Part of a small language model's weights: rotary positions.
MLP neurons of a small language model. Each row is named by its layer, matrix (gate and up: input weights; down: output weights) and neuron, and shows model dimensions 32-287. Each number is 128 + 32 x the weight over its row's rms, rounded and kept within 0 to 255. Numbers have three digits each. A neuron's up and down rows have the sign that makes its largest values positive.
After each neuron's rows, "fires on" lists the tokens most often at its 100 highest values on Wikipedia text that the model never trained on.

L5.gate149:114092104109147090101090101151140154095101104111123142153145172120161159163102078146163094123162133167151144127153110165154156139108173145147161126153070129147174159115153089184092169145162102139063131120135159046161139106156207107137170136148020169126139159145109080138117147130133104178094136052145125137120119077125180146134159130134168193169147154078102126191144082071109102102114170097128097126135111110141179107132159120103109151177102145122126156116175151142133151121140151132165127095141115147113106140117152139199144122227182148152165152140122166183105147149114117100067072128076126111087082114127114143048140085207142105126152127149111122119153110119147143157192113112107126112129179131115123127196160169125111157131094123181097138104129113069084126129144081
L5.up149:129077154131128128096117099055026171127109080052199105133146200144086144062115117091121098168145135149123132125167135126137160144099119150110205144121081129138102169154188142130087014128132085128147090100123162162059138152110156111159128166171163094180169158165099177080176123153126162072105152087078055108167091148151153140100222143137161196130137089154110172131125137120149131112169123062104086140133119166107146134136139148159162131163125152061127138129167120155116104131113125133157115077156111151095106190112108145101140132112174143137127093126105142158129134146067112132155107133126098068172137144090147174164111152141087155161112105166132152110173156159131178095159120133149106122094082161153129200121155107141167174171121115125103122155081176102113146161199107
L5.down149:158141150121073122093112118116142149165109085083132096146106098069124091100126131091151136093132091071123130144117134119099137067138152045129114142154101095097110077125171090121148139134072143163140144150149076170136156091117090081128138143132131128089117118091126127116128136149115198112152115112156172129159145155177160063142088144135149089113106147138093159112144137150167183162139147125134133097130165071144161141136115144086166144037161160134121099167134157156142091123059129215095151111140105161104133100150130110151087141118137085088105066051184090145164122138126106075189155135160088127135130018153133119179081090091081056150099106104089114152110127130058138090087118112119084101103185118094115104115102046103103134141106089069119141099128130165112075146095201
fires on: "0", "th", "ive", "%", " |\n\n", "."

L12.gate1028:116093063153144181188149121148127132064148092118086127102118147084153111127200207086176167101166093101091135121077105140108112122077137133102155124109068132146162139143119079077147093162089167168153141098105128011144143149173119163136166190151098107121121099120164145087136123093147131122138086122143125125135078167154108131068169158127155104113141148133111120155161143136140153189144156121160118148124112146153060137074139130128093098089140162119147151160160137188139118049093207156145118100123138133132175166157111150124157106168110139136110110097150153072156118118157137079115086114107092045152127055086184118134145128050147134083164142168194104120111138165167160158170136134076102122146108159110128114093206161161140148142144093133175154085108165136088130162136172
L12.up1028:159112101165096190110098147102133120152153074118157124152133101092177147213148136162147122137106157144181129123129164051174088104123188126125101148167139213098093129138145111145139158177091177089130129093109135103092121137056181106101109209152111133143151178155118131106119104087107149112101162120141118113139108151169110165071189112150169144134098125137112081142068183115157106169154202085120168157136092121110131133115145117107150140107160140140122127145117167141156148093134141144105080140132136175149078126104124118104158095109145101123090125092138158103188179161082089105166095091118115161133151076117054143155164078102099139102175170117141083145174103155106068190169117157128127185076168132142128108113133109196111137081115101111137102174154189159173138147169096
L12.down1028:143136103151174114057125169159103125117103137161149092152165111170150145129099070126138173101108046141150146163148166147086194128156067119105100152121211189165136086142134152166124113080108100134168171134133156123131108103135076152100079162122181126121073100135115077166139096166108111131137081090116141128152155171118186119155080129117061139118082092127136142187189160100090108113164098093128101113060131117114146115089155161109210116116129091092098133155167076173102143101123101157148071124094147136125146089194187132104128119122138187110196139183111096108163165090111126156063147129145159155150129124166182140108112060116158120147078108114122107114105182169132127110128081114033104106144143127105106107098130102151153146175173125111110106166105130145118115149093127
fires on: " were", " was", " first", " and", " later"

L9.gate1216:179134142099172113133115215151127151184115104183116109108121189165128149065162121109148097171118080121172174096134099138113146157113123104169052105084114125089087098109083106102136134125145093140107124112105091113171139116195149117150143122188106141053135131144149118173090166121140185147136114100119128163108151118102153089165148156140124194161123102049146077153184081158124173133161102139137099123137170111121171104119086141122154121139168114161109106140137148135143072102086049131186132147122138113137096123143122144133116154139149168121147098104174155138114114110132120196083098156155135164193216116128116053131144132161162113129103130053143075141079132113076163108161139126078125112162122114074133133133141091157119148158144167074205103121041152137178148139155146
L9.up1216:073148162132152083146104201154208115128125140161120184158119150182132185175159074150165115170076053161133114159138084130099142178125066199095159086101123111144140092052173108112138107169143146207111130111158073094135117105175131149110099109104139101087183143128123115102094134173149073148125161095145158089164116117125150130180128127116166083135173195158133127149117117191060097159176188177165151133158121205088176139150114128119166121116124115131119164123071111129086170081108126147127125121139147121086122112103144100138080146179131135095166151093156119095119095120131151120136097093131117115246171128131149101150128178081086057127088171159186085131155146159189155143129181091100151162147167117087143124104184083132170148124079128105116065164123133131074153080137099
L9.down1216:105159113094048195124116071094136090153102185142155160077116085133197123092121134117143158107073129166131143146131164132097107113143133191161066137089128109063158119074148125159108129123131129143103106121119064101129176125111128147137170103166111131059197132092117098131106112116112118112103150117150116111183141163125106158135138144076144112092102203150187102115092094157169102124202129151180104104178107158095141120138147138161132094205156096099137120150110120105150162068135157122090104145110153165115086164089148096166093153087150108141184143187136097090183159131150121199123145122149101168129164189128146114124122147097107085224101108133113101134129078097085112177111117091121148147153107149161144097168113098115136147129152136129162133139071168091118162107086153
fires on: " and", " &", " or", " to", ",", " et"

L9.gate469:123106107136123192108168135155108174096161113136130148095124118112087079087112144105120097123134167111151164210125113126111150089141154136096129122176125145114104136086140090122144133115111099183108199144119160113121144172172135146114135073127065090121156092199149170130128122135051158129132067118107148199127128110196106127118142196137070124161212127156154075132089134131072120146116133159105121106116118000125095159127153188130190112102085155145103174065140119139123132103162106100093135105135125120140120107196184155124092103073128065151154140108150118080144117104118109082090130150133121131131113102132156118110027087143100074103123152078132152093111114106129189138200113132086178136102159099114102175125132108090142156237097175146154079104129154152074155158120082
L9.up469:129062104140124182173120133121142155172104161162164150089088144134121086168149054118153153114115156077106127169131099143067106132150093117125164136104079190102115158084086132105137109182092103143107132150099159162182143147101131164120147139132105114123090111097168125074090168136093142090103133133130119095125102157165151162036111136167113106104143105144107052143102183132149125125125122166133107117104117215117144186152180095145123130134089124191121169172111101118089066149184130170036125151135159132148124129099120088123152077130161124121132154142146190130126117139123132111116168162112065091125091173099135102129151139045071129054158120117102107025151112118106115219145151208157121148067114139127132115146101115103078164118121135149091148148130172163132170114126163
L9.down469:154141089104144103169091143133147156118121046060100092170165114134113135136134131090100175106161104150130151127136111150140138113118132123144152083105127119146103099196141088137123142086100117144142149116143187099087086146116113131159141123126090083124135115159103137138080183139109184151121181088104115114136034211103091128121115121139090061080102103062128139168142110133127140166109113090146188107097103082138068081108136147089140130161162120110101114115126117164129126151094153077184116157142147157153113116134096063130150155150115234113159159164108095068139189173115141115142105131151190156129081181126129161100117060170154094106110155153033143133109153119143095159124095108025121119146128150078111178152104104147118141164091096129117154117121112157087149127138146
fires on: " is", " were", " are", " was", "'s", "'m"

L9.gate1270:142120123082135150132094136180134100098137135214157138104136138134112150141110054138125096143081155108099122131150155119120184115156119106137163087170127162153108046143143145135157106152120133203145085121173092095139164166187106112090193124119145126167127180101149181156116087153159111092126110146130098099120119130150081128126132137194182125136094185115173089135130149106145111128152116152131061138118152127159122173082089126134150074162147145154175123115075109136165111150083138167095143158156226143130140102108191202090062115142142089152198115131127092184165049144158122077106172145176177097146119108132146162136120176129162159153153129126129108050143138106164099136080155119106145060150128146150136168100152098122086058139111163148176064144158150114087122103165150
L9.up1270:200108137118065108148115082115131163150120158138135084110100096064132123074126145185107088137078111130121105106110114110126088113160164118179139116063155089097116149111174120150130136153103166112069111116137109090099092080149163144106101070138136079158142195110013157216110123107206160085153043131078111052156149094102125149143090093136108054137067158141128112131108111129162116120102140107123114124066132074138172185114136152150126112072147144086144100151150110152124091094103102105113149139123155173080129110132101159119174122108159121111144142103130115150175170126189116183088093114143144131180157116147059121158077157127143079171136102156125102097105103115169094098170195107084128094073123107121097127179122139145178138132124144090153088096133106106184097156131123
L9.down1270:143145145167086170100175076134093125124148141136080135127147150123145123115092087172077127144140118065159105147132169123054094113176080103176118077132128167135125163064096191129120149101160138150160102095088101091138160128139206143143119188134134165114108152135068153171134119148191130148114113068175132132125115164110132166154115103133168170176092130145081129150191119096172126123180085134073101127117096131106137107063105098078089078130154114129154126095161140119087094111074176192101102147140124106083088134103129131128077064149115146119176095138135145179132125165169172102133000148154119123138114095150086100113130075093118129152078178107151081099193133133149113155151167164117158153110155091137141130106116117121130073143170137202133111094119173126082128129097179
fires on: " to", " \"", " and", ",", " or"

L9.gate861:116115175119169096091158141108121150135124137172178143197102111128091105124151092188141152076161045153133067111091141158138164148114111129129108131109137135103129143160130129121099135107111113172082168122086087129113119191088092157160131141146041105125161112138128085114109130103215123109148113073120132140157182207205146167109116128188121107146114186098167105160108122131111155044085172154090158126155164184164129124111119149154126115102117145091115151120139120154109117073089192126159182146106092170172155106143154034115140208168192190081092143132065135147095146148124176139122098145154145204175110121145154137077119111149162111076075172132142118085173115169113143119149109121093176094144101096139105077077164146138152128150090158123178126141043125108107106158116113
L9.up861:113091118155176096076176203148100124086033149149138090173153107151103139081098176151135133130169136115176118089110089112176098112135133152132165119130101114117210078081144091085134142120111077100170145086090182114153091219157198121160097132116167076139147134111132138091125141078093172144096103121105158105067102148133158129160141127129180157118130068154137136122057148100129116158141103146141125117132180148110137114100157157105149079101085171102131168173152126162100127146172128132059105131140180137097129138128141069125094088160186109149130092137145144114126153165136158146172085081144124116178121152144131145117114170108130066161145085128106090149159172072148105116147065127103111169155109098153123113176157136093116136133097154181098137238128159048132172180176119
L9.down861:160128117143119140102199098138146142187120165115178146130145134101113120065126128191134121131119186125143204090141130091162180104148125162100112190222137144130113108076111206112136129144165137142138149160112139041083193161129131108075092177170124148155180091168135126068119156143162139091125140098066149178148146087167119102105187147141091096075120161151147070100175091185113104045105123091159139125135174108140106080116184174130109121137150166101132128122143066082114163110180187153086157114133121098125121169097101120105141145126131112099133132139143145145119212146133163146152126102146112123154072128180131115148124184048119093104139203121097128121130115153109153135133144112097119148099115118115174098114154118116112124188103117157065123100109154107111116048170184
fires on: ",", ".", "|", "ou", "ü", "0"

L12.gate902:099171078115159074124142147154131168085114236138150190187105117125071117147131128138136109131131099135197151161110147145184111113068125130191083101035127114151152094106101146122097110119095166115183068149122197119113142088085158143163103170133140145163189078137080151110107142196138151186149134069103198091093110104150139121138136106120106159137051101130136086138118127148121195095095157080106168116119095089108121109156108119139123092116108173164094093087142154075167176097126149131121196137129064166127142099116116085071096134191099098177120179137090168096097126133144116123151137118029123150124186150078177139105122152184145118149133159151114147111152112143119095114129103153156114104126155131139094158073142147161125062127105134075167070126112140114072149157084113
L12.up902:162154107152194154129142124121161158118106181107104180142138085136131128123150165120118094111140115131126131093126164138150130123129155100117141094094121118121103120120131102115075124165099079103143113104120200105059102118147166116125088113146150123137159132112058139127094148128093160138157099140183183150168101155135034108149101185179148132165056140133138126167113146109092145079117095115152108148113133083095162104108126207094125120164130079131098186099019194153075094132093136115136213114150107162093121106118111121112167042161175153148110156127160120164102137144062198134142122093135144165152174135135101179196161126146161157079078115134103079111141148121147186124149203170127076167112164073157136151174085161118097083124064197075156156094126160103117120118122105
L12.down902:067119105108107128172084149131202115113141135138131072150183135143104125143103145121143118166110085153161157136108128126117137125158157134106143104132137127172149172089132131123141187130132155102099115135118144130097180109161093123170132166165185103128143134142092152132099150121110149119157099131129088123100038168123113124165129113117097166119071097161133131134131096123095123066088102104137149100059152077117132185159130099145119098112145154090105155157049146143134122155074138146117149110086120128082124114123090124169103082115152138139077155177143097127085120164153163255130105117102079164192145086085196165175106124118161156099066093145095131110082181105125147138064218122020130137104095106128166114130180149113132122094123119093139132198141161105139204087108105
fires on: ",", " by", "2", " for"

L9.gate57:140189132140122176092118173163153179176192182160085135130120137138095155162080162160110096148128114141137131125154116144153156149089087117110155080172120160135075089128129138120130091179205080146160106106112108133056158148192101123143173195135116164149151135167069144146094108183154083117126120103147145120136100139175116126152113116145168160152123112114098059158119127159086098136132062128117085139115106054099189161120116156094118152097170139103088109144177106113120130178122154177072209149122129107087093114137152168163073149166101128072187157115112105130175055143132121141130103152176181163138119107100120122123129103038196097143105088178119136066129154098116145118118214168109103109129223134131128191142159084164122125126147144093154084115140078174076128175158117
L9.up57:095191203086170116151119170151200079119063144119093125078122127089098196122120109144118048161053124132113151141172084142161185121099166140112141102149113175173102109163157107133145096198150117075146080103154104128087086183125133132157111163169177117161153140123097127114161088114129112079115159128128121163111130067117126096173112072133164155137123171181149115222102125138140083146140116108170063151111078072109161129105100163084120148112170128117164147120151110094092095094138169169117149148117121113078146132133113138144158105178109123123139140147138114160141143148117132171112115126136137130188156079105083131169155106114139141198156144191119101071118179082143149162159193115155144166163167119099127143144096126197073094161167094151055052133137139138123108195147127
L9.down57:108163131107120071112148109202166130207131175117097120140117109094131099146133129137096104153176112170142130160137133170123086071176129086149119118158066128122090066145108149127064117086167116117118123116089104072115127151103138100104117175105232120153117138114036129107145120108189107145122114084194140111127128195087112091137086163113113112103068078114141129151145144151104106094060130125125103096065095096147153137093107127118176131086125106130166096155124153143144149172147110117136108129102118128123118069116113094148102123154131086137141114171142120120128152097142140236127073190111105146158133109122145085145141144154145117139057152243107116094143156115130132119108149141096081121165180124132124139196125133164099148147122187165079158141137151114172114134087142
fires on: " to", " and", " by", ","